From a checkpoint of a small transformer trained on Wikipedia: attention and MLP in parallel.
MLP neurons of a small language model. Each row is named by its layer, matrix (gate and up: input weights) and neuron, and shows model dimensions 64-159. Each number is 128 + 32 x the weight over its row's rms, rounded and kept within 0 to 255. Numbers have three digits each. A neuron's up and down rows have the sign that makes its largest values positive.
After each neuron's rows, "fires on" lists the tokens most often at its 100 highest values on Wikipedia text that the model never trained on.

L3.gate1886:197127100142174136123156090144132105105182113173105099145136167111109093163127185112160177075139100093174111108085126117148160101194136152152127053199143105086134121161147117176116109102103173165149114106104137168123145124128143168076108121156123077212184133158101087096194126150104129136
L3.up1886:113110183109188089113182087077149101173127127168149058127136177121136129150093148123118160118081170148136120096144135089115118106176105073094149124096061078116140128108135102159108146143097127139078115142124138139161121129083073144184130150125079101147235171151064168131119147078163171158
fires on: " /", " footballer", " politician"

L3.gate899:106139109152124054155080147121104148067074155049149138099099173113127132085078092168129132103162111143153160108045077111114158175128076169160093105138137098110117174135077117161154152121165158219138108141102090138086107159137110122082095081120073173122145107114092144119097127118140091144
L3.up899:107190157092122144073173114148178141189134102112091153075119145084120185163095109160142142111138126119144109137096110120118149100179128136138075136103151169151114062129199120208078129117064165181124120138130103106097170137158089138147122101094127123150109107126145153087116095112101126146
fires on: "\n", " (", " |", ";", ".", "^{‡}"

L3.gate1837:089087152112124115154165129152088089150124128125121097144114124092139055108106100092125082075088073081123084073151112179102084113136116083153135173134113137145081107106093070128111127091093130152135143079077098117152130088117144107124078108171113143090111130118101096097068124146108143122
L3.up1837:129137167181210116113123166094131113147133077165127148117150106082176145128125137129142153089168151115127136110109178133168092078137157071136152101127100172103075168114099060125148034161207134108114128134140110121104183156138065116132176208134113124101117101113078153145098059173172107109
fires on: "'", "al", "'s", " |", "an", "a"

L3.gate2029:113117109162128110160133170028137164218141098112181168124131148148162137125158144071121120159065101100168115097101144122124133062148133091113178170125117146126101131115138097131104152096103137109115095124104121118119053083131083099151196137205145198140140187091084137123110123127182105123
L3.up2029:077134134153108109149130099107143204072092131131160167035147109104136139133101127099114139144159165098165127169141107134101188139174114123141129121143171133104141158081104144153148168149050132150133122129143119127078135106135131187109171100178138136108113084114096103118049090139148118133
fires on: " (", "\n", ")", ",", "-"

L3.gate683:090128125138125143146168139086112095145078075100129071073178140153121083158112123099086106121153118105154088123156154169149096126120129064137143095115130088081161144164145097106120122132133179126179100156061105152178065151095148125096164132159170151180174114184154130127169047134094152114
L3.up683:149170110095132110141077130183140107142124124133112155096154158140145072114146174077125117119090125084109140152089133105149143135148143096106085113161163139140180199106148139120111095111110168126135108109142103110207153138068154112112199131168102137112095115146131154157121089112101143143
fires on: ".", "\n", ",", ")."

L3.gate1310:160150159133144103101218173099145148106170165115101138133194168162171092177141119072160160131180118110113132075135130188107110089126123158154125131153116112076152176182184132161145111130191101114069127104159190155140152101154134121098123194174094132108156177139147086083093144141159207072
L3.up1310:121070141167127121134152114093095171091117115129083154092110148102129132137130116106134105152164120111141096075190145139148132133127132140069140148112170123144116132109173173098115110151105108138194145102102127145156097148106120131143067101113106075103143116135171132108138144130104151101
fires on: ".", "-", "e"

L3.gate1574:150136102102140142043136156110141086105154192141177104193147135108123150154162096138053131086112112091151082155168078092172119137112125116134194154134106095101152103172079128174070109137110163138141162100065111100133127151199129092171128158106171135159094155115136119141139100133152148158
L3.up1574:104065104075128148180200143118191130156174224130144134127191174168153111137152145102142101088152115161088125186118121131128101086134139105122165154141080121116128124094163175045089071129189176110123144137100058161105168160128117070111123126134103164122180063136168105223089162118081123089
fires on: ":", " |", ";"

L3.gate964:158157119137093124144112112160129144131192134097104160172152152134136095145095063077141136152104138115153186081099124100131171117184101151166077151170118141111143170190112117132141139170157158109139124137108078104187106095154146142120162091119070120150091115142071181093148144118097139116
L3.up964:102142138108076126124065029146173073126131122126105187138147178108164158137127134096116145082174130168159133074143144102116183117152111093145179123116102104081139140136168130109143139152137157118147092238169069128137151099172123062166125157105096104122162159151110109121156091151164098152
fires on: " |", " –", "\n", " /", "O"

L3.gate596:181118176130144080151178144125106152154144100137123129084138132135120176172104168120142117131093152100139099136100122138141094098072119103137111133106140065141117099170100156167200165138152127134171104154068160141166141147123168069103131116099137150112126112124133130120140105070119157162
L3.up596:109126113136116128164073094072169164152129132097159095165142098170179162174159073095155107130096115131121139122111168172110078164090131147108141154111133148099140122157141111124129155113127081120154127106139090144133161127146162063078185164132158162106096176112140072086097156162045174114
fires on: "'", "”", "ry", "ony", "s", "ness"

L3.gate1623:132147146139192077155147157148123125175078129147121126129135201140069114095116164083125203082148120138104153058130153164122115140121088159126114124068130133134179131193122154087136131079077128141145183179144096106115122107115143164124142085102079123115150162228089122140129122112125135137
L3.up1623:144087186103102075128123108144162140110160155118180198155136125151135123118165119105151092121126076116184137146189107101156123106066167122128174191129146102139104133137179160097112077087148145098066132101148136107120165102092107071120086152143122163072146106151090081111110138128132080086
fires on: " is", "s", " only", "es", ",", " was"

L3.gate910:136150159140129138130125178162155110168135117181094118137175153145111034117136123113144169096111172118126100191130120117139148125150124141130161133087100087100154140142126112166172086140105163199132148158151069131102173127137079132153096168122063146204143122134131084135052110123062106136
L3.up910:136187113112182108141135144129099177133126117089175070162091112092127130107121153143159204098096132094153160157125124066123103084079165128124120113094124130156108106106077076153117097079198130118179115157129127099095112154159117163135175097123119103161104117157100120161125115120174115122
fires on: " as", " |", ",", " (", ":"

L3.gate1384:214119117135108179097141099148099103136123064125097147145105155136145167105140134160120175154117132154122116193117148141104092111106105110119128139128129105153104105151129142153147131161158181176133148125135106120121105202117123128157103125146136133121139132103136139122228068104110142130
L3.up1384:173157148120117124140126184132093117126093126144179125108136113128148150130120094098143153111154150112178123109144136152124121126122124079143159104167163118101114140118112090117146117183150105097105167158172116118111151162138179148092104134118151141167139084071132118068122116139142168159
fires on: "\n", "-", ":", "age"

L3.gate1834:156110074078136171167150095076161049152191110119154069220148085173119103153069056153108122164119123096127168122122123126107134140082090130174165127114144131098097198168143154152207137212089142113132170121119131114103125137098129104093039168147150185146194129156106142123123156112172131155
L3.up1834:148153144135159177138155166199139106070181118091073115165170142150094172165187083119186125115128133142136160125164078090116152134091115098124138187213095123157136134099158096131141144175125105134143122158133131077170124099101141102164146174135149181111187101119075164150115116114140058135
fires on: " |", ";", "is"

L3.gate1424:137093123152122126171132170064072145082145128140113088160159150147094149174162135110079171184123133175170119104150070091167066072170088097110089177158139120095106110210164164163167088110107128120149167119120086106189165086120086146145210111103149173132086209193110122148099040144132186076
L3.up1424:114136148126128128168110168165115139085102099142107152159074177119123101166175134128161166121156158119161107160115079126128142163176161121152107161124128154084145091146128181137129150113158137180141144163126118111165084123180115174048123146118109157132082086160128119119133114102085167060
fires on: "\n", "to", "'", "s", ")", "ed"

L3.gate69:079111157160114116107130159121128168065119199106036122124063165109135127143064239142109091186126149143183133183077031162158101089155096183086133129097120161148174132124063120130099131173148118138162163114086173125159123151114022121209119097134149174116161142158111206114160114173079101051
L3.up69:120121061114116163125134100114141108055095096102092106170072118074159128110090131145126161145178153123178083107108107179126159083090148109100145112134108145109113145150188132151085166177125137198199120140071101111182130138154149113093106127124213065158236125132168144050066109163153125127
fires on: "\n", "-", " ("

L3.gate901:106163131128104174132101135129130174094158152134131105120148087077148135110124098133137090154116123123093158114153122088124153107132107154139096166089132146128191137087116119126143145157125084203061119157115156138081072174143113145132100071113108178119204119102154146142162129118172081125
L3.up901:151185155119165154117092059090143168134103136119150154078076155138140129130164102194117052140146148134091115166123130128178153104151125144151097167122197117137076160072140177102079079139088140108157139132188154123101097131116080032133143125118131110127099050141173174147108082152162100146
fires on: " then", "ee", "ie", "en", "ell", "ier"

L3.gate203:105171135088171073156182061109135114131096094153153092117114206114121084077135088162089127158113079147131136122091134131128133129118148120098172173192127087150147102181137136192152126119119133119137091162073106123153097126077108130094086120155105114141122060127115100105108124107161098151
L3.up203:104155101187140114129108111137124174084081115146074081085096125108093075103148121095107079123125054126155078183127130092161093098129114081066129117093106128098128158117108099085160084141173120081055180173164136124094133138168139098130167120150070080156086148110112102142095152081143113100
fires on: "-", ")", "8", "ic", ",", "like"

L3.gate1969:131112107092132140127116185093131112137130139172146137179106155133150122198135142119102125130117101152128124187162088081069097108095125164106154160124148085095134142162124118200120182086110146153157141110135127122122137175130114117090137133173131150122131168120167114136131161143180043141
L3.up1969:149144108108096115188122107118178090145170160155125084181142126124180116100174109106161096129079177125137149078115209127149085113088090122157169170182112123059119137137127155108125126130119125063135089133126102123093089167131093158170162139114148117127124139102097114121142096178084135082
fires on: ":", "0", " –", " -", " in"

L3.gate1117:124105108132169135146137110129135149132130090134110138132149191137136104150179101155133147138180106094163068118131115150119089131171096142118153130148136140080089142185121106086123149144123071126166137060106066101203153133200181104169192118189190152114062120122219108074120100173063136149
L3.up1117:144177142173112122156085155079137144201102130139098124119154129160124153156144125118111208113145125121108122112150155135082102112177110097113104167156071096114142155112164149126162124144124088062111150122136158149080171061169147100113109129162134099155052115134117152103142150137160105153
fires on: "'", "-", "a", "\"", "’"

L3.gate847:131093118176151113113198129112072077137114065111145120168111149117138102131118161131114140112128128134160099113120138171156083054124096202174145148110131153079121143120094111108177130157155145175153130148068105124121144117165139097094145094101135140171118166156137080150134085073097176122
L3.up847:095074160114188107111080137093092140148154148143156136119153109118105192109096176169125157156114122165067167127171143106161119126171121121107132141133141064087128101108099115118131133078179160090119124074148128126164073157155132084154185176102106141126034158107172140207088135088109093152
fires on: ".", ":", "Personal", " term", ").", " -"

L3.gate2011:160125117160069168158192109112111128145073167093182116139148186145095121071187140136117146158094168175113103101111113086170126113093070129076089132058130150134136126114121110206104176125108096078155145157137161142172087147155126159090155165048120130130106084157137180176136147134138176179
L3.up2011:163151105128123183144106117089168101155090151136181101162131129131180093107082083165130055157114143135177115075117122061159151078070146107100136123114121092155109135119140140118096154101120133103115152147094124107139063144130169078085116166114146073156145124167161122097152101100126137164
fires on: ".", " of", " der"

L3.gate443:092102121087098156124150077116083135189143143059114138112111121107150147149126091127114158096143121113174157195070081109154135097147155103192104127141144142108151085179089129212096112121139112174124217154123144131108136095089075079112117101166111112141175074139128089168133110156081150129
L3.up443:147104138095134123140150123111148102137123079108125109159131080085146135125074069161148122121134119133134117149099149164107096112112154168153114123148068078159061120164144153139098122101093141140142113169164089165122161177069123153120094124148139149131178158074159112125081149149106178152
fires on: "an", "ter", "line", "ing", "ander", "ill"

L3.gate1541:157153095088180122157084159171114135166094122125186089147124134077152107082094131158103135119124163098155132087085131160175141130084111141146081135116134107119172162089061120169193125127173166112141113153139112149113112156077117142153189104072119197132117134186094148136141108074162117128
L3.up1541:145059144035118090154176105132096134164115099158158080093070119127156134146134151099132119255117152101175162112115153126154107106133122098131164151128129120142137103142094162179093127097080137136188115159150113116163151097109094108176120118107140131110134126169086128091191098121159126188
fires on: " to", "s", "t", " (", "es", "e"

L3.gate1304:110121109125088227125145140108133169141112156085063156117111156127151092129147126230131092113105162140123148115111057076099109137117082124145073144112153137137168160111143090121094131115092163116114154119134124154098159114133093160151151168196048144127108142097173174104137144116154099141
L3.up1304:144120102093142114139136138076185081085172147097113123131193159131142180083185137204087126170113081128094116105120154147159095113063056117097110130062118122169116131140040102126163199149143072094149183173108144095171110124119149127108111165146141100125172118145158103138162106159093122138
fires on: ".", "ad"

L3.gate1007:161163121170107144130178102097087092123134089156102118126088105081106133095150196121104171147120156191087141114111115133119154119087150079166189143109105104121161147129112161143113157120128128143113135139162152143101142091124068079096141116118165142105118174167145071185118180163143187142
L3.up1007:134136181102099141082127166161130147136048095101089107123142129137070166123134080129110109107073142099141137105127169105114106165150129121057152103196146101196176059105169120171134154132113192161138152106136103111109105076136106099171139161138162115137073154131102167150079146172177104105
fires on: " |", ",", " 0", "ived"

L3.gate2043:119121183115146091212149097153162084124171124141146136143100144169142091123154166105141128133176112088121133105106052144190170117115121129097171153107098044117118144149201129161130159128157132127130161222088114174086184107164124116085132154165108077122135137103197159110134127112097169191
L3.up2043:101205129156136099119077163149142159095171100133129146150101118140169117190121142112174131208141130095109130167101080098117156106098139099156101119130174112122140133165136094136120083100117097094150119173144137100162056107110169154125155153045166098128128117176144163124156145208098079099
fires on: ")", " /", " (", " footballer", "^{‡}", "\n"

L3.gate216:195145122147171149133098134177092122126105112148133101139128120154114091122111097135116075165080096076158098085111052156185164116134077074203094134107165156131087132112126076187161120163169117157121125129161091121100165086198111166129136146108124161172122145153158107055142104125057169158
L3.up216:135159090172137166140130153126166151175119128155135164075149163132115105129111148150096066129181133132138147108177115114124067142148132161092183098157160162120132122142061148124083163150106124102145136104130172125124102120137130079111122078089089121118178121167110051125088140108132160122
fires on: " |", "–", " of", ","

L3.gate1411:083153115143105181157143130072146135129162158159146136151199127141116100133114175087078098143063128123098131115127034110081091149082133125076126179132122112127094120127141164122164170106166142128139144122138132144151152119098105129111106152163191191140122047081118124113145104066172154150
L3.up1411:044134141116125150112146019103186199106120138138113184136070116141108108156145146164177106112095185126158129087118120154144151134137110112118062130124129138150075126139158096062131106128071122132171124091134159141140137095191102093102133135041120102145136137160166145153146132169124136140
fires on: "s", "'", " experience", "o", "ours", " own"

L3.gate1434:191132109129119121095112127130107112117113126149155081194117159172144150164151093073084131129138163107131089147165124134165121095151137134138084105127093120100062119199134160139122126140063163148122087147094118100132145111155088140167087168132168117132145159145128116117151077090117137179
L3.up1434:115118092162117142089139150143114148098165165111136179146140139127109118106142107118169154099099203139174111151140099096121092170131131192153122153123150168132181120110083175144104107147082088108144134133142063142149143112173157115119137141133204201118203147090165133097104092150096130154
fires on: ":", " mass", " aver", " by"

L3.gate1676:129106176128175088095187091149128121125111168148122185114104107133123151141136144105155144141067097191117160159135100123123120051114139087128104064160134144121090140163152121169151135099139133101100139152135090149099127209110032116173130149081128178133069101159152180107076103092097160150
L3.up1676:116124137126090144139105142118176169083119117114126134145161150073129087152129073110134052109175138106105139154146140125115132103152162078103135138137117153161098132144133136086100128141182107119117108048091188133123125107199143106122101065202150126155109139075178078173095160108199133196
fires on: " |", "–", ";", " Final"

L3.gate1056:178120121171146108132096113087067153119113112077158156119062164085127111139089135141154103156113112129113195129059147093147120140167139118176113136143116124113130065101089184115209166152131155163151126063055073141132101176117139125103161073086081144140110151172107118168112093041126172167
L3.up1056:151173119150162175123155136119134160117106131128064155174115245153163105078062123132151145138119155104123108150106143123200110159131151125142113102150148164160154222166094125107121160118129131081146127166119065103108128173136176135129137160081145092134136089179115162138139159114117140191
fires on: ".", ")."

L3.gate75:116104074121133142139132079135077127120083150122160091092098139110109150098153141145127096089164125125191190075130104090115163186146177124081130126137121165117229079103098162135100094193115169180159122154082131095169132141154117162141178139134121092114098162112149163147106108091159188107
L3.up75:130135146100113155132123040093158139129138130155060149130155113124165109145057124094156158133137107173122152189105101087133107146093137156121122160154047158097121135169187107041085123139124146120153090102095112106093121075167075110131148176179102129129086145168149117142110140096201103160
fires on: " |", ".", " Bronze", " name"

L3.gate1784:111134193135084169118103070109121098010142145156095126126080109115100142169088154126141106122063147152144167109142109097116138157139136115139081092117145117145146143086108121140098132139140097157121145190131109109150205081131118076115141153138129094158107138111125164156164143109111113146
L3.up1784:158094130132117102177072101125161142124127158126123121083102147113159109093127175181110050123117100060112115135136159132116136137119146125123177128134143114141181098095084145159153100159134118091074146101176142152111137108142133169150136100108152146133123219120073120110075140116103188182
fires on: "″", "′", "|---|---|---|---|---|---|", " guitar", "°"

L3.gate708:149122164106159128129130154140134152134162102118151102094158103098143104163159127173155135106022135126162127155137118168134106144137137117181112134150085118112131134171095062144106099116171099185107126117107126099113137075152123136169153170072141097113121113124137149056143118124078091100
L3.up708:184131111135134139103099133175084148139123123126094120117067072105133108168107098118074082185097171095162154135142192162126091098115134104130151132138113140106122144120122145136063183164163119086139127130146133118142165203138105154113063133107147124117119133131098129186145064135148078152
fires on: " of", "|", " |", "unk", "ru"

L3.gate1320:117143132148143132083066109132152135073180127154119140129152129113114136088123167135120138068109181150101120118116127141145139129162122170169126162064110103055084147130114159138140107132102170168107184094125137112125155128113049114106110137157149156117093163183076162114096111205176139147
L3.up1320:132136090119139131114175200135197174175083137092085141130139173154146153206098153130144140154118148142122078114194177087173112123149168094111100162120098153133059109086168145150095172181133144135080137136117122180148150148156150074089119146113154172084094161148159095113147126119143056088
fires on: " (", "\n", " gener", ";", " |"

L3.gate1669:112089165191180148111190193133129146079078098153094117122124106187047109125094126139153178168144116125089140063136146151126141139138107061135221105078148101142172146139096132114147121175154119132120174118080115167170125132105134107120092082094118121128097157075113148122130087127127124134
L3.up1669:129098100157117089146099135110092159126127112177182122079098094136042094080136116125111173154161136134106182090130161094094145223071124116093111126165095141126151152072167114155134127147099132108086120101126119152195105095068124125157086119194113165099053132131145150113074131051138119185
fires on: ",", ".", "\n", "D"

L3.gate695:130104128121125129096126142098148139126106169108146161119153155132132126104045146156112088142136086184126129128144157078154013136105137144120124121122116095106124109105169096129115182148172114098159172118127147164124167156160077043137193145144127149115153103171174155192114096138172142110
L3.up695:082116180117126059093115125176092141172057131175098104117085137098156156166134150159129112109096133138101148102100069151147132114148095146112120185117149088161105025169183089181042097137188092087127133100116138121130148092161125113141105106114111107133125088098157127160115127201187102123
fires on: " and", ",", "\n", " ("

L3.gate973:099131181132121140157156114116059075164119018072131138152182138115100128108150189130145155095111123130129174081156098145113124112078054125134163094077101162088147159120160117134137074142225161128122122137134106153094105164103082131158109116145204148126107089122142095133145168121127096128
L3.up973:075135116180159159179171167082113149063136105116144154079127085096076110078085152106134106108168083087107109170165190139125122122115190079136107066158080099141132139127133104071109142077197165118179185115123090179145083059096105091168102179153166181163126169143120107147123148146096137129
fires on: ".", ").", "\"."

L3.gate1119:112139135137216147139122063108047209123144129147118089113166104145143143130085159143135158099090110118144147114089106138152127189154104076177147138085136059108148154100064134119101059155102156136150119093122118109092114156075145150175103156140136094157050137151090063093153120146061140102
L3.up1119:130163154115158171117172164085110208184167186141080161119147116116170182149084129117109238120120128151158078131167126159188135110118070145118131102131137128124152116136112112145104139106155150081159193099146043121048114136109118112121124104098111219154150134170122131117127124142104077099
fires on: ".", "\".", ".\"", ")."

L3.gate837:115169097071081120124137128098116089118115188115160094119114095112104140110110086146144092139167143176109149142126142121064112152160138112181133146114167113125140088117105084084114125102129158155127162147104108091156115125134078182170133109168108183139063135162101161129130142131138142102
L3.up837:091164079136099073062189129098152107129097101061173171126142110155155174158170136071146149102155110138125100174166128100037123088141165098233132127103170121117115081118153162095153082113090161108120140157101115126145074169088054153108138143122132135145105117142111146107145132124132128104
fires on: " end", " post", " sign", "end", " Post"

L3.gate696:101129117130100147120143152106123141110167124118094126084112169155135175141136100135110148143117134147172060143141126128107074142132118133142173151090086157089077144113112145083190100167094147104128143147137127120089167133115085128133219120144120169137144144123169176085080136125056094110
L3.up696:118105138131152098075145182132123156145059089119075142133161122089173117127088156163094140096116110133155129174156145058087155173099165095178108058098135120201043062127180084093126103091129090164126109132137135123129075150171136081136140129151136096123110103089140149158125099100164126110
fires on: "\n", " (", ")", ",", " in", " –"

L3.gate1360:166084181091189071161115099147161109150110113094224197118150104104126154100152149144143131102184107104097140124115109145159145114212115150132134164089129096151133120119162131097141171147130080121118161131095106189083168170140141045143142111169180037128144082163194129153163136183112151162
L3.up1360:136113127164144187108087143113141142142117143146089098147109110164116156130129143121177149153138104151098113074113142164170091106115100098094119144140148167153178184143130107111134092133130137159097157093128165154149116159116115095073088150136149126103119181121110190078149176205067162109
fires on: "er", "age", "le", " (", "et", "in"

L3.gate484:089144167145119129126223125131120117137163109102089135135144134146147171111183156129138081168138110171173177075140073115127132094079132127096188151128086096090109111083095182092172092173160119102134134125135074138142199103094103082121176218124169153125127151118123112089107126149107166123
L3.up484:125111134161115114194170100115039136060115101078119149089119116143147165143124106101181153125160139107148152147147101161136082108111082122124152114109111158153086152102141070077143112079131096087161180119093111115098148136143144123091097177181186169096123200162147079117091147183097138104
fires on: ".", ")."

L3.gate518:122122108135176154100143078120106127155117111088137145133091107163128186162104129173131145129132064205182152093133139133182101177144129138186197150148114086099121191123079113135127099110150197163157160136122151128150155138102083129118111161099080101130100168088150119093111139119141102141
L3.up518:096140078104162190171185182138113098103089130125114112115124060127127151146131132128152111102060170149119135148150152098121105149162135103151094167159054104120117064080190130112059142066111138152125116155162140106129137121102087108123138162133110134125159105068157126137113121129121127089
fires on: "\n", " first", ":"

L3.gate896:119139115166112112148154085092101139117118116145097180160101173118148095118051175068142117128136159162128119127089093105135084142058141091133088157140116093109084116156156141123137132098157155155151124082125172137134113133168188145125164112178169207181172096242082077034158089151078216126
L3.up896:168150131161133212104111174147135127102122137111156132071097140125140095120127123095116104101157071152143130123147171139092158114120160139103127135188154117147118094052077076115117146118145119147085079135110081077128087125143077119131139166176184126120131073204099085104093101126137082116
fires on: " |", "\n"

L3.gate845:129126148173161046126181093119117117103119149038152137104129110105129109127139175173116100145162170157152188117106134188182151154112148091190083100134111123103114121106102159116151149096123157070148129121075171138136168122106086142135119164193169133124119102147176143125118127159206183124
L3.up845:128079120139175138123187140081100085073162128051153145113067114093160160150128111072129115116145139106081159164156077127150189080146110125159096151114128131121118143121147116107130172177106059139095186131119089114136064130126150164143105189144194160112201125133144116100105190160089100143
fires on: ";", ",", "."

L3.gate56:132060150149079078215170132123139102138079156064082160109136142121126075112088175103154177095145107136134114108102106147121164178155144170177097168153155108096181160156117092109142197063134210131124153114078086101183079073164149154080104138134120110104218067165115099068143072119093227097
L3.up56:120149142170136104151117122158065085125113121101105060123195120099103111151162125132166092117080089174121139055111122139161104163094166146161206145137109101077193083135214127152143128134078144170098120119049105111132125069205139112091145150070066109125105109102163113131148129135168172103
fires on: " |", "\"", "”"

L3.gate169:134066103117090081162104170168161159134124153098079144102060084066142119127153110070133089146098092115081097159078148108176124045129109091111159105085129121177129144156142110162142200120138140088085112188111176108127138156133094123170186048149166120121133117169105183133122071164100071181
L3.up169:090092099139117133173089110189129101058135122162148100198078120150149121125115161119163129158085108154119095146120134166167156153080082151082136136099136097122126146129144079175139080162200137231130123170151084091113151111086117143124084108123128119137180069118094104200161136127180104113
fires on: ")", ":", " =", " ("

L3.gate1746:160128127110172155082130110128161180116050118083185166069106089153091163088135108142158170160158116162157145095169176131153124147138110137121150138127185101152111103116120129141118111104093150109122170130144065105074071087104133065128099147155110084119128130134096102082138147142094138119
L3.up1746:108124145151156124148121146149085125077130160141073175090131105145126166194160130132176066169116131160108093167077073136074107175122094108118149110140120093132084198142167176119185139109139110146152129136125111108127120100064125120128134083155142142068107177163155060104126172142128134126
fires on: "it", "ian", "em", "er", "lan", "et"

L3.gate678:135166164182157135115188079127142099126124098156138068149170215114110105124154136137081144118134166107104110104115151105187180123135139095149102129167107071107103161073189159140116169143121146094152121126092102150168088156190154144115091097117163131152200136133108099137110181111097103112
L3.up678:177126142092096134128116125147186128141134086110113109117103110132123176093144158124047130156112145104104088144100163114171137067144156138171124139161123130163137119202118029150148074112135112104130163112105088153119131118075096076112127092232092073116053142110146145115122185103085153185
fires on: ",", " A", "8", " B"

L3.gate1592:158131148119149125153183117116125108161118130154126139095175129124101127138113131181096146123102165131104119152128106106060147166116089133082124123128128078094164171165115102154129191126143158104152133157146106132099125214157110092149085092108087142136128187115149140123120155104146101134
L3.up1592:098115071069099085094146163100097146164184162142085087123087113176150129119102139094127160125057141056075124113153124114127120059124165188133145145069172144091200111095113188186139143128076146109162156123140103106133112186132177145181094113140096075080093159162126147122095122095099124137
fires on: " into", " between", "el", "6", "8", "5"

L3.gate1034:068137081160105148097095179166112128037113151091103111107079118086125155118122139124086159097094122123131107136142094104162105127139091129082122110138174103157177147104128158200143171124134097163125170160124135128102093192132134121103119139168142196161162117179098107159065108120119127152
L3.up1034:089165161131150047095111109170126099105088146086158160130134092124130165130068157092146111107130128067144037135190088148213171173156179117123143158153168134114072104170166092135106172106113124147136081137105177100129119132156125127141179126049141133166058055110122109047177109137154201122
fires on: "p", "-", "k", "s", ":", " "

L3.gate721:146130152139144104110141053120154097110193098120168169100163146099160129166167118095178099122154149162112173125140130142111149140120119157107110120104122089093139116087135106112138124211145153156136156128110160119178104172139158117157075081212165139154194200127152063086135180162100121137
L3.up721:077147158123119183162119124134162069119169164154116168114152161113167155128188118168151094146103113144145145079180094104128167051079138105037144127103089161133110115100189128101104104133121171130140120114108130101150140117111087130145140234170168160117121124090128114116051159079121118144
fires on: " |", " it"

L3.gate1297:165133101117095094118158145136094176151108142149119096133126131135168160151118091147068173168117146069114175177097103158161091143108156071173187134143030098140091115155103133129137112144174138128160125095091091130135178141127088094152150207113109127158171145127201091121144091097109112160
L3.up1297:084165157135109131116139114094077155160148117154152151121168140092102146112166111078089113151155138123133057085121175109169094193115133178135098146125098141111109182142128129160174069114153099085181143134126135123155110140136156154135167148147084191103107077091103088110129132129165159134
fires on: ":", " rather", "\n", "iss", ")"

L3.gate718:110102093106164165126151098111142138132100117079135123148171097108116152121162197109139145156115166155083114062159143133153127133125123135134180202120139083102125151190154140104136156142142149118118174150150132095072155135161071167177090177143158075150162108128142148126116113115128210072
L3.up718:088149086066157100131121155160112142103142171115103149125162127099112170113220100148106143132126096142152137131156097106134187117118150129152139125153155154106124120181177109139138135131135117128130123161069118086149113064086164142090105144119102100092136099132138171089085073086150106137
fires on: "\n", " (", "|", "re", " area", " is"

L3.gate932:073090132163092170167158108143172066079164160129174159167103191143178133119143109138154072138127084147092154150175089132098124102102186137076183128188132124148139107151142137162092126159107099119163162135107103168077157117100136071148115143151135161102136154106195098130108129081133127115
L3.up932:119161123088116129088153151108151104080073158137151149135146146102139145128138092121086154077131084067122197132178101139072128125126135099129067153105124108119091130161145168185132137093156124126119156131168150155147131109178106125139097170119188093145164155151174074142201116103177175169
fires on: "–", "ates", "s", "z", " |", " which"

L3.gate1176:133139127107089134108112146205130089159156093131106120203153143111135097148111121160174129154134142111128142045185109112188154130080117182129175098223167154102094175192148131152110130129077110101127121029156170157195127163181108139099087140112094127147114168125140090168130153182113185127
L3.up1176:167121110097146083124124167150048127141127131111078119096164120118154116122141108141152182108122112075103120106127114107086138147132119113132122115103189074120186131105158133127138153150109147129097160136141178158088138096085132160126174157152097174100103073138109155144136084095165112123
fires on: " |", "em", ";", "able"